config = dict(
    n_head=12,
    n_kv_head=12,
    head_dim=32,
    d_mlp=1536,
    qk_norm=False,
    attn_scale=0.177,
    init_std_o=0.00468,
    init_std_up=0.0209,
    init_std_down=0.00468,
    optimizer='adamw',
    lr=0.000411,
    decay_fraction=0.591,
    final_lr_fraction=0.0,
    seq_len=512,
    train_tokens=461700000,
)
MLP neurons of a small language model. Each row is named by its layer, matrix (up: input weights; down: output weights) and neuron, and shows model dimensions 16-111. Each number is 500 + 50 x the weight over its row's rms, rounded and kept within 0 to 999. Numbers have three digits each.
A block is one neuron, or neurons of one layer that tend to fire together. Before each block is what it responds to, as a language model described it from the Wikipedia text at the highest values.

Responds to: Closing brackets and quotes. Closing parenthesis, bracket or quotation mark that ends an inserted aside, such as (CCP), (née Bicknell), (m/s), "In the Ghetto".
L5.up899:482518565516486558506519498494533466367453502464487421481546493464460487454440528498412542450454486537537501459512551480492445543551465546470489548560535503488525498364544451449539467466539561533487510502476497473494505503438435422486428474542423525499473491578537413482560540501460514464
L5.down899:491537410483469545520440430580433547600552467521424461524571435520449638422362512423438433552567530472544477571493456445603472529473445525411458468509504487541572434534498614433535478592480495511486458517423488490545529554481560476475485544507498533452529524516513527635486492528564474444

Responds to: Copula after person subjects. Copular verbs (mostly was, also is, were, being, as) right after a person subject in biographies, e.g. "he was", "who was", "she is".
L6.up731:445524555461505551512491548584472428534501616429540546488444453478503439602458563509541461434427564518488469500510484566444478474465498550520497501470533561460446632549508413490443533454512508470588533571460519509500463428504490480562497472517495498497556456534493549427482520505454633495
L6.down731:484470452519469543503474458498571500368387494415507529475530549482475467537505520444506451471589532535509482464495411397491458456535510490445562532522426547556631453463526596611502475538463520442416352450449495516519503576546505507475497494522458576501458503450506542528430537475502414540
L6.up909:414542520616509537450498458444443534550447453509527475443520520577445410480444396492549533533461527530572505523481491503457555556510553470456486580463531414477512528535533519481488539521519516588535561589534553441484532498518498551443435604495524532509530448477472478533517480469599517432
L6.down909:445319521383602478512501482452500409417513555468448523539471526485523523448501581513536532455543545483489522441535549575499536549464518534541513622575543420499600434479576498489390467492443498435600419423419485539521508376512508438430635473551471427505521516484523449539486462467570501452
L6.up940:493481544609526503503465548435480572602543485527572554545503483509439479437490567413500501529504499474460507497587458522529528462448567431568529508538607464427366541478516521586478528473546439613531564433505506389619549544549478479467559466486513499574521504568598450467514558528460491444
L6.down940:516499541405537545501483548530552444456480604503411528508549526408488566459462502459519530485449544521525460603545541534483389620401489566504527502444515499460512526560524493426513468493478543469552503501517509551550486497571406564465650468411396481594519566406451496578417523531401523513
L6.up1476:429537493544442431466530434463517435525463552513559513521499503561521464438473550473557503605381570461461435533438502515441495517543520497594479518428523485505384477487507452494451539463480466577566478478505595526457458500476460537475473537533505462444493528511485502499565452314491468441
L6.down1476:532479511450553554469504497534485537456472449463451495462598558469529549425559529559319501453554520491533497425487586525466428549442547449516479522527422485418511411470486427421480514484498492539604550491543497485537481466584483476377575627466479484523513429513515535538445463598471473561

Responds to: Formulaic Wikipedia template text. Tokens inside boilerplate passages: census demographics (living alone who, makeup of the town), sports results tables (team-name starts like Charlton), infobox density units.
L6.up205:498564558499543550487538482493514457428516467510479538461459437462530510533549483446476532520501425427464397481423395561539532509469445497475500505449592487401587526469592532446519483495519610566534503470456486517510456511569458495488536470566463496544501489532510525468599480490512506438
L6.down205:513391493438491497596473554501544618522457452498573566571432453568469469497498407527530420568488427511427551502470480430495526546512549488511436446491486574569433440576528522598528473436518365521503532476462559525485550445479529551541519509496485450499434541512451462453564421514559530548
L6.up278:384528534555580513426514537484474415496536501451495508535390567523368480505482505457480436454455533421508489532521499540526602499605460630546544556416532411457511577508467454540566462426553577573378424486411471456522460514575446436509492460472497441538501573454536454577500545430449521443
L6.down278:539512425528437563499583432501501482613446484460572534445525433495476623523471451518544460504546494506447406450509487506441527503397510361518410482455537541484551512509543542578514534498416508555503590477655542487549442481397453503566446432455477515556573553541534473442516500536564453454
L6.up721:496547470539546470480425528434497486411528508512444590539467584494449517506587479445470503430514457459470571458506474450502547464525566524463471505428574547479469508545590527444549492468555546576527420495542481519714497484551537439390499479421494487530510473535482508469528467500490504483
L6.down721:574488542442441477516546481487452582538478512428448520549525457535459561436485499530440555647483533584473465528452495540456553514573555372456590471571474462594393523500508596487554469541422450488555494512528526554447469419408563473482473478539522392465526454487513550473487483476539512431
L6.up1424:419550573494522527465490521439478465613503550506483530499456575493444583469535498421443487406484577538507539368595496546492532532501551512520454493509472466451524476487538490569539513420562499508522490442448466458585470483533469529442539406515511534439573524483519516545513480452526409502
L6.down1424:565514458444412476488505484526527546497482431525484406537458472527563435475567481539449524520589530530461468453387473446544629602579490495488490480500574523579465481435496541526501435483543447534537542448480494488429518487522528438395478573422498522465436507508538532541452449495549510446

Responds to: Two-digit statistic numbers. Standalone two-digit numbers, mostly in sports contexts: table cells after a pipe, goal minutes before an apostrophe, game counts, day-of-month dates (29, 31, 18).
L3.up341:449483441537512476482427476510500485442532427447460458566533490506498451478582512534560384393614497466465516470523483438477491481535453452525471525469516548514590482453480476482612474505511528444541447464493507493516419529584376486480354447447491514491512511493597546384545488536505550502
L3.down341:394523435546564522545478514444675523519569488371595466542515518455541528557521508559504435499481608523424471441417415506494505503501413554612509483498461485440502512477665439564534576475517530595393479544517517441526491466516517490552506420467414501479520524550563503404543511580483563482
L3.up724:485470459577532499543411540580518465425547557477455444468453479490467494508578486434430436395442439493506482516480441496474558503489454539499534573547495463528518492527517495515506493557540550555400492516429460512550425477575532447454392450475564568490528444470658461494507490445505528478
L3.down724:504473432593537454495482377540477592534528438522439502441518367484471567464406516511455404489486552473531528412457443453575510565569507526507526443457406475446438455486465531549538564544551542488571476643570496465413472491489556447533493488485542540495571517522476561454516507519480583508
L3.up1048:473474441529515479546431578462388513402489439428507478423472488520503412518535455552557349454531461541430449481422539494481459525536431554507539534582540530576577493546509448540609589514457496545473520453532504533594557475550424516516496498353496535501550551474563470455485568588502461556
L3.down1048:483586423488556495478501489502579429538551481399529428493526546443577451515518552527546292464478562544486448443491458477503513462508441554587467546487408439442573492580596438446507537449540610571414510535552480448490469491461567442501456427473341557479529578580556552414512472487491616488
L3.up1440:510435516493458473465475573552493451483486545487465500532515597515565459457517533532550440454538548447454477515448479478525548448463385567503487581445591577405515485439497480517509489479492497535478491480412472582623489548617457616503556409444498541445537413451519527406546557473483523526
L3.down1440:481534478531456465527542455528524530442528466418500452526511430498503547507392434560581552588471507504539419481489476424564496498494452522548487484494361398529480512511557471584487577527539575474476430585557534524521471492442523481532428456581570516416539478551482561464474511448494575432

Responds to: Numbers in table cells. Number tokens inside pipe- or semicolon-delimited table rows of sports, election and statistics data, e.g. | 8 |, ; 15;, | 21 |; weaker on digits in prose years.
L5.up300:426411470619480544584401545498504522406530467461463512475433524468529459437519503551471403356584410479520436507483471509402535469453457522505502464494502497401566428439585523569474499507585423556381533543428515526561486511551601519447457491307479472491534452475609503540515560535539567553
L5.down300:494560374496487388444528547556588498660566421488570454522595406472506479500477501483445394541502470548391492493452452465590479544529447514585509536536523495504493466519480502428469527492457483459536500485516501407483457470485469457528481593569451504506501447431394540520563423538559444528

Responds to: Closing parentheses. Closing parenthesis ending any parenthetical, such as units (800 m), acronyms (GR&I), asides or dates, often before a table pipe or line break.
L3.up522:498473495517482472518548517512562526466486430413523459477524507471408433531508487547514360493448502584503441510543478495505468518526395496555428553466491548592560483519617521420576523499473530548433480511486542535516501477585381429473384547458449562426482465464473557489529561519489583510
L3.down522:497487505569506534466483502482675502537546461357522462444494471524478459519541511566463428424511580531477476467575453476466484467523446552528468508524420467518601537453644427438551507481548501548375427462514539400530489527518490462584462499452373473469525509431594473447527464524500524484
L3.up546:585447494480423464507478521495530524493526449537486453599575543500498385435597472419493451411496441489538465417424447528499482564476593512531527511529457385587479533491558496450470528528564597490579498561457428472481478538538472538325536507560537533506464355443482463450476476484471520535
L3.down546:492606498584518442564473422481435510469415561512451492502458407493504557425455569517469423610455562526450472530604524474510481603490456535299542506462503482471489520495532477587409386465484508469497472425519500485475533547516551531481427578495639475448529517493366440515495477502406414529
L3.up1305:528404469567464496467519544450602472499480497510488432515588415506511453482484579531511472529564453455493437519537405494532491494488494560462461500532511534498511459515534609391459495607559571434474492477489480499456442475505482397568469470503499537531538390490454464448469572454598505528
L3.down1305:525551627532495590545487515506508516511456485525476569524402517538464474461401416457552438482484527546452350441502410429521493547558437578443483516468479578543533504498508475569442458522485434590432543434458508516462550533501471502503437484592508423417485498423415573468557500478486455530
L3.up1464:506490569582475531497572465487534488478416542507515462519453503541507547481491447470471518516427499478479430487535555484506525551467519538468497464528487374467470584502573528451509521515546574531435601408448551589546541460442562497482451517463509560525566388528491414496486532504589531440
L3.down1464:447555538523485455538440464521384484450585469444524535472452449419491476491440495567473388545483519559439561455538467496504485437487520468511594547541456534560532519521505505542560507508458401544403508485432513500524516531520616485461494551536432506446490571381472437462553523545463505457

Responds to: Role, job and position nouns. Mainly the noun role after modifiers (key role, leading role, supporting Role), plus job, position, career, tenure, also biographical was/been and stray r word-pieces.
L3.up221:506585530576491525441478548497420559525451410534509457551490566521479458431503504444502533448479473474465453462489383511481543466432486526455535540611434472499431546532508478463403500453481439438552547447477477468555377440582421598542523536516545477516453441535514504462616545517457434497
L3.down221:445482462529522526558458461516512399561551482408468505397432448560492528541420531576455466584430471494384456491544574551553428524454564433527499458463497469644521560504488572446526554542515448454492377527489515575459528542487583513520494435561396576472598591489570490520439540463478506487
L3.up288:461586520478490519555553504552551548524531462497500485512492481526537491491493432416453489449531407494474485559600480484510516457541490539495522376455531484461467641481497496491524470508497428463536539489452583526435470436622466543485467511461456488468517483529538446441594547443556516539
L3.down288:439418524543531478530497498455442602566588485511466547451451504462490453513437401561505537493415551492459506544460528538469532539521546538472535559450499483497564504487482486515502557463512441460437498498507478481387478572476476502347551512504570591532497583510470514384511497511470522500
L3.up1218:470567563544558534462527504419454425516544438489564504548581569602530432411533441551481481544566451574542541512534587479504452556527497567496473507532505571499508526562536487561528637546542425582492555495505616504471457552570489555482541508497449508564539397457563462452515518495433523463
L3.down1218:461501453493460390474485443525468519538579533461582485491381517516505470560505417437536499533527566522474550566383549562527488566455524394488469574440573384392562334550485534545387469523502544430499528488488460485469499499501547461501589530511499433592541469534458474509466501426514450522
L3.up1272:486511514563468514470497442452459514595486457503555471473529494487442597591562562521484469496482408468509579462520457500540589499496493517534426495538525561413469442569579487463574509538478492537547453499464474536386503584471534590467444503555482583484485430528516428530515506445583539467
L3.down1272:499497435491512488602490547515421475548575539455483458481522474459480516545523458627488490473503453504471462482436503584542460516561562473505583468547551487536549570512442420449497357522510521448565473446483508445541530579477430453529539420435421433555503524508455493442462528621443612519

Responds to: Sports results and places. Tokens inside football and sports records (scores, table cells, club names, competitions), plus place names after commas, e.g. 4–'0', 'Nottingham' Forest, Lake Charles, 'Louisiana'.
L5.up1454:442470604498553556489492535475555558572528420469444570507484560604503551575540498483428467418561425504393467467530404483496501523590483479508494471365604500496431455417538499515578486423525610546548483533594493513578517482579497428445530450433516502506470417433530532441641514715452548556
L5.down1454:514555430407403527611452485515537444452504644476527511518474429585471536535478504541532621553440568421659550458511468462499511443440470452477538433490437490447526475423524545435524525432455466487483503456444520494528482394456511476514478577421500537482508424480567402480385456436513613463

Responds to: As well as, over. The word well in "as well as" after a comma-ended list, plus over in "over 80" or "win over", and more than, better known, likewise.
L5.up112:545458529475496475470527499465499516605400470472484498487416475543544455507520492545478492454441472511506563485434486470601499446504529507467476608506592520515384544487513433454563483520568537590536501492508522481502487490579479567611566514394501600484515527469506527527482546616394470526
L5.down112:487506505453520543506497494485451394454553421469526458483551508452487536521613507513507581550473537521478548548489505513538514475609534499476529422616462489585518472516481418533452531478495579567480479590464514494517505512464517499541571600467410526510598513535491460450467547433555467490

Responds to: Name-internal "in" piece. Mostly the word piece "in" inside proper names or transliterations (Thanaw-in, MacG-in-ley, Am-in, Mub-in), plus weaker scattered common words like near, reasons, old, up.
L3.up50:487536421575469470475510426544606474548458472397544519508519478399473493439514622527560428570472485539508433464582535544575444514492510493540476479428476487595508586453627498494595482522426520514536575466428532499633494513481453509511413585448522534509546477413488497475541504546486491562
L3.down50:555528572481566467540571471407508551561466517545463456441591469446431497366512447514482561496518453495496558516500488415456486497579482557443451393524510506515524426510495407527482473501545430534540525527515517550375521486576450595426486488579555490485412529484587495543442462452467510473
L3.up344:585540523555537493515523465506535563500560478481517547448502531534454551498498444501489485464549464461435462523553516557482506476460561496506525524526692476457418523418591562481525481501559515525536543509498509486454494447526518501528503596505480464424526449520613532510442598454475528497
L3.down344:497397563477504555454438487536557437536506425479409543475527466563478437499510472501523584505448459459490484473546534520512474462512551498511456428532571543460597567542519511421519516527431381474460509475499506498387518518522498559426539526503424491587514575491455390563476509558540496542
L3.up475:521472485635520454423533466453527385531436525544442627513448446511477432551555422514496530492438470607471578530437522503537501504548556496502415467447548524491369526431535568408616563588505495616505596461432567500511443534426566491483551544472481469446612450423538497563488507539406489504
L3.down475:535546574443517550566467477529522411466523471533531492526618517530516478481479492471567519508573603500493453480440472502442432435461453577435529494501521542497552492467515444477390439542532509492456505558569469526474521469513414461483506541508556510451421482536540527489443478581454508527
L3.up1467:591571492526476602535536472487529515575471517516578508440440552393502512486551565547471560508459476484434581449473430517567487427503460505566454497550502473414485528529572537544569517547505507635547565426461466428511400525559435533539545527477518477528582454510479479511567476466525603511
L3.down1467:552447456487498477463516449476549431528484386522471679519444544504435559472481492512541544431478502471481533479479601525531592474499473505459480448482562517457656483455472456472422526569493441539501471545486549521368491541548447577562477494479521515529421505506416497449479468605464435552

Responds to: Clause-linking function words. Conjunctions and subject pronouns opening a new clause or coordinated item, often after a comma or "where": and, or, he, they.
L5.up1327:462517619433514505535488513521475363538528587455541565531635439462433457489497476536492513472497492525542573428496454578463562525551519545542532498405596517423448532552521462507485510570551437536515555546486502570557510500476478430467482492499394478516497470512612486536548495562518617449
L5.down1327:522435528477480490481610464425512415539542469504605553424518473497547530571485428538517566464564589516463556528569494516468559514602431497571526518511497450475483506511601432447375539438502459433429366497550512462511548498493543441511621520638459463486531477494558548524508538446546544499

Responds to: Last piece in table cells. Final word pieces or digits that complete a name or number in a Wikipedia table cell just before the next |, e.g. Gantenbe-in, McGow-in, 49-0, plus ° in coordinates and "one of".
L6.up361:531537544556533465479559417564451432598464582477533471456468487596534436393509453466528490383467479475510539542430462526475549446485421451474565464405536385530508559475460512503476536505482453490412595425478530453592538448537370563532480558424477415574558458493566526525536544469594545549
L6.down361:432519507503489517556475514524544532490459518456496550490644503453479473418548551461503474480392478469504411537517539571529421537435531555596546580566490629593413446535543454534513524496466573469620509476459508595455543494566497451541452435551493574504498492414534501555423545547495465495
L6.up955:562522526513566525514439478507476531397480509503508537488373541530469452471540435468482500392548483515572519616409374597586564485431469536556546453522557515543381477482527510522565485499545524475491506495538469529590441485506439566485484500444507436517514515479524554480593522517523530476
L6.down955:536496465572489536427381453548545524541489507448494571477570540526540511466481564458598468486486492504569434466483498474471501502519488569501559498524510482512518372530456452510513536473580498511423444609545455419488467604537549510529517466539432530493492395463581551479433515476460564553
L6.up1146:472542544531507512498542463401484507515478553550562553481429463428522488416550367427502540516424452376466584526491538513512550494437424461492513495452558410456525528494517543527512505461548481520475576470392546461647558443475552391501519462549516464492516471556528457516466518447569563558
L6.down1146:495503495390555551532450553523580395486549465436587579494521581400419445439436511464566442502456518552449489515446450476536528568471552578576448559496434564577497475629464498507454507536491492475449512418459483515403522437438434500533450445545455584553486526518567410477557470567495404535
L6.up1159:482552464476410508474548520480460554552585512496473437578434524524474441538525486466551412400539419504573477517493429447597563510375465423550526490500556471420426525615538624504610534506537441511518604524537491530553473477509512504402434584465493493516435502480564524541442543528499496592
L6.down1159:551610518516566461445411551548595610578501564411403561600455478468535485488560556528464589379505509550473520451552517581494449517408539515393566492525403403572446490415508515509532559568484511458509475531465508523451455531512496613417484481596421545494607473502547486453465556467472492445

Responds to: Biographical subject pronouns. Subject pronouns (he, she) opening a clause in biographies and sports careers, e.g. "In 1948, he", "He started", plus some name tokens in tables.
L6.up380:475635547486490579533572408523494467444557479495593494519538507455447458470477455431526512429507492523429441454475476497485539561439532458555424489460488428516493532522524486537613506397601501555384472426527490451539536496512494456453547553532509514480488499550597405563423515459516535530
L6.down380:481430412559560476482554526453495570539504515415430513490492553408469500445591429545432468458565484434463539417562467527548454516544538520442469563509500455520560503615524527519491494559454645568556468451492482424356524564453407579480478513557520473497547547441556487544595535486477516459
L6.up545:493490472527483564525514510502503457541484476498617500476469492450483513447481528506545514432530525435490433457520474552439506471582532437543511526518409505446426529458480434488450537454567469415532462514448496513497462496453486508497634371512439470473622520556512478553474527508522522491
L6.down545:459459530483431507522457533473531527496497478493452465533456580516472463600551473404342510592535510540399526497524522416570593539491472549537546541528435477477461505387519502518505542525519511471505427541478486479540535500568473556529394490452505507512463525438517525522582472514447509600
L6.up1048:489549516639434497523515573491502497534506488565596424496471486626528465518489491482551507527565426511568401447432425506381565529559546419524502523578519503491408542523531470485493502582507498507543547483598513445455453572475462558604531502530469503429541469527614448501407473534537468503
L6.down1048:498416389509467572435450521517492517621519408436454510548443481461606526459520448517387505505449461577476530548559594485457543501504442454496458566462524405535559462521571515516471504535503460560618482438582473537510530596466448432499536530417514485449525483537383557577505539574570503512
L6.up1060:411536499509488605532511444516470476500461672482454445518375466441566569491503492473381508535553518479537491457501483463459538538570491608511527455464468527465429491456508446532422502472500481568435499515451508528546505549521453563549598486470531425449526444522528512603482517390501447455
L6.down1060:499411505485590473388506589533539495512532523474500552361513463466437423462439457545534501490477485478507508583492473450526452499383478479521495529450485578553523554451497506440455469516473454462572489653530515482489471480462411465602559409444527560430366512473451499424476480538508525497

Responds to: Sports results and statistics text. Tokens in sports articles and stat tables, especially Total row and column labels, colons after team names before scorer lists, and verbs like played or signed.
L3.up153:434569515513542460461503488443541518502502501432476566477476611419441501492452538453569312486476464502492468485498575481501512452511427488453530553364588449496545460390558423504572546452514444557492447442404469491565517468550527477446517452463481517536450534500520458564598622520514537531
L3.down153:456447417519505483605526456512516413542530520572543473509460471551434454703425461520553466490417577580384505518465538479482488533480589507602427582511508528452423478508437459463502468557499519533517482500520559505408472498493510502523534485497495588455425527520383429466391547494509536513
L3.up431:562504483563462492515511523437556521412534526475462539530483587509396591486474529550487504520513524492550437459478537491498516483516448615492471528493566457500491521394548537480562586415473476607440449442470542511535442489642440518427415548469491482522431552450537544576552614536493415479
L3.down431:513508447520452468469523510375548470509498623526500500503519547432401526544549562464463435461450449487472549527504509498492432507412587483579405536569510523447494550439538504388507610474564496493477545494531558514595546500515547490547603555446313517471479461512456450569517505488542605415
L3.up725:461543528486510538481575555446470607511521411448508533491395453458472433576501517477538406414503498596499485442400461481436478517519503530591485608461604417470390573540483480492572555472576547580487503492455470572565458497497497432466527515415523481469483471562447534553477638582493487511
L3.down725:539474463477532517477557481454521474531425563488550489504537454465519584494484557542529545453428592566460447551562470630499582505443531420475539527461466559488503503559465501424543502520530478480511481511451477544428510516422511527545550523432441550501470540545492500446597486487506504405
L3.up1057:488516557571532469436520493487483517497535456425553522497419562582442517496552486478481465414529505464543419470507421507567483449572463515525472561485519473375394464523586424561547546526529475547422450432535431567584480474569449521465455498435468506508430525499456409512532542557487465495
L3.down1057:455477466448493552448596495408550471486430626505494571485506457449465430533481509420489483531548513540545536518486460540495479491445507474561503520494505570461489601503531506423466545462386468417421473460561556580486532580450478601559600540510442514497489456453563400488503542572507563435

Responds to: Fixed-phrase middle words. Mainly "well" in "as well as" and "such" in "such as" lists; weaker on assorted mid-phrase words like "low"-wage, "respectively".
L3.up54:484584485531494492490590414517490528562482544503543611457564479520455447523515478529543524532570541508491557498391466426547529505518531556477445555528554458338479506525500440468501510477532610504557553476517441497453424463561383572499550490508472515537532444491616509560532506581539467549
L3.down54:527504542489475480507459512474478548564400424554551427490588528489583501533487504579488589583363524541425504473418519555457511390562490475461507429492466493590520554466415420560536483539419532523483407517568496437486524503492585527468464536429536474497540472403487467514412498576508546561
L3.up625:501492530523565511485583509464537529455518488407540545581545513428516544458478573514495449531576530607445454534580496500430453593580561541520445456426522525567429485518548537423536496450475553554431490480495556534437567426575464522479468518399525540467504511470540513566556522537408549556
L3.down625:464569506449547542618573468452459483506471459538518446539504502579438518394555464563468547484444543473478529538469520531491550474436595455560467561473561636444466435532504429524513495525626467476487588490537466463646525514571543526579439608549418406561479542373567553412516490506535514494
L3.up792:503432455598572521458550419519498489476479541480439563472536435475496478448506487556584482461556599545541431583456540485398464584507547516508481475518570561528491435557489559429369519513466462555526414432509371570381472450576412473497486546488578539475511427472501559451436481532499490440
L3.down792:544661561517455518493482497434506417469482446513500502582550489533471583578436515456459520563536506495563456454450509451524624545443550589489453511481491489441461589425429487525569507439548449578462494473512592420590506487516570518542529487536415433575451469458512482483507516507418499504
L3.up958:411425472449463514485536463404493527447488402456553501471469530480476446516501519520523505562493523576480442605608511539515422519462475491485456602554514479472578463533644448434471512429499574532493514372493545535521506472418426487553464532490598505537492469521550514531501536518410397474
L3.down958:536530570474520491580565485529532549507564496545540460523525541579466476474572451445459613488452373442464478547425437419540606463526502489524563565568535509477502500390442466443557539583600374442466569561521484612535477533508468474588494525460406500570582540414530453512444479484510578515

Responds to: Initial letter or digit. First capital letter or digit of a word or number split into pieces, often right after a table pipe or punctuation, e.g. K in Kali, 3 in 338,005.
L6.up307:526461516517556519443531556532519525534552512502548479516528389554434474542529517542591553583478493572457460509405519522465449544450405658472517435528496496484464521344550496574455507532543384534496504516439525507575449509454533429522512480392534409451471506466605541532532530442539511508
L6.down307:489528516536474469491476486521521506433488496562465439531532559510604457517537502457575498446487558445541462561429474480497517551474552490608467504374438418544460479566538527462442500517525615542552571509590507498508442493477448533542539374590474551457491465474529439377512479526484445601
L6.up971:422498516533493591476497521488528504488534539499610492489495545487497484568481524555519527448474588546494419370519512463440526458463373546524504552464533551476544576436611475452498515462556522511407480474555541445515508518500527509508464435407363516477454517579525564440543540535466599460
L6.down971:530537471563465481496504437514584558530433480502412435463475431515485480449539438533499510489537558490427498467621531437535558460468503490431489589488472504431556528489478449523530461425462486392424501505523326472527527514487405617544468562561478457448520482467483528514412456476455518482
L6.up1356:495390527509518512525439555518467459428497533530481556500505529496518495585485440574513416443500454531611495522529431442484454499462430509535493488546455493479550551444608486485440489429474464554464613465516461472503523486493561495440439456345454498542461504580523420476487504527518484480
L6.down1356:516609482463426478553562522506505467542465526492534574607490528531444498505550453502435569535492516539454507522446572563462576538559557471596520501449483493484449463597448521519438475475558497558449466490531556406463450458492518420586482511598465529472489428487484491509469471434515500470
L6.up1477:471483544533515525516529615479553468525500576516481509527559452474487495501484608490528460485443472463419431398513485490512463509445482532564523539441539476417528602429621435574514491510586481618457505487578501440550480483458588540499530392380434496510584485514648559439549580519591483460
L6.down1477:523518520544453488553546442489583566417500479434557485525489566520540438534484502506529534546547571516526533476461492519528473478592523520556497436492458601454540497502457557452443518492448427416542424471551490524526435513493407518470518570425460459485466523461467474459469492459380524609

Responds to: Relational/abstract head nouns. Abstract nouns after an article or possessive naming a tie or status, often followed by with or of, such as relationship, friendship, career, plus object "it" after verbs like merged or turned.
L5.up198:465583483416558471516464459505442470531566478484533484486443547516528446468558484441568562599463465501402503469509527434553477511470503490523458531524495466533372545513544448487499526399567445509497529589405457548522457471632427521485586521388467474453389561497523388452508479500512481426
L5.down198:499517424550550416489414419468338464603549399521496459501385484517516473466527512604538494559481526489481503483560534479549482452586451504396450566522557480518547477502437610498558527541481498516469385506454478492554553526586489433462471572399411466502559505524531395479466564475488554489

Responds to: Word and phrase completions. Tokens that finish a pending unit: mid-word pieces (rece-ip-ts, osc-ill-ate, sh-opp-ed), participles after was/be (found, sent, coined), and closing parentheses in spec lists.
L6.up70:474458580595517601463518471326502506448496466516515439484477609419519535574543562564444508562461477477497595503448586528545525480446555495492523508452629485350392489536526494445512545542496479549436522557490541490420504536439499474479478479519506466430490437639478489367486490480425478572
L6.down70:494639471508551462473472472527475467477523508542528536464491486492459373550415474495463483411509566521519491442509528407534494551436485550470489557552559488491535420418530568405506482506468637467534403481382521500491593492532454480455483552523551517563462464462497557469552490441407516497
L6.up450:496528477550496427417489477449583521462487460480528463531510477436490496652480565560530569577408465544498517542499492447496535446517540557466486506542528560532459491434604618433570583489441481497487445461498558577470502484552595566566477535528464449425466510507507535515499529472460447536
L6.down450:536485458531410448560548573582473478500549429406450523454547530480444432461545490535441454492503474511535521495514488531353530518438416521573508538462479491428518470572484478495490510581573525518496562512483487544595530457551403513562517508480550488539513485465388427497440481553418587500
L6.up842:486540490591489535427491417449521567561470451376499499486503495503488559469596522555452425487555526609475460540479534499460533474546560439421504567503485444481518504505564622527447537487432405582435492440477527510529519506521517537552444478568474519414552426603558465433485447514507439543
L6.down842:479443395521537495523539443519486478477513514502497501505513553470559493519551483508526501459488555538488456463467477492633507591565403460447399509468511509528536471478530493523452404499558616523484394517552503543500498461377474516463481519463490576532452539477446399349511495490525604462
L6.up1218:546419455476442474479443501537543490378440453458495479497438385388505512483585417552434530481450501545525563534372566419529631482458595420561488486563501495447403462518491441428551533517506638569555572402437480547568484482519518545514591443545527487412498454519498476462445393546568478589
L6.down1218:463498555513586479526605454571513471475478503556484456467498444448445518592521524593482460563441540493552449484612467563416479502464471602590534465480574540456505457444511565564464510549545437476516480510488497428488497424435521460557475576468490441538541482534536480467542444494543486449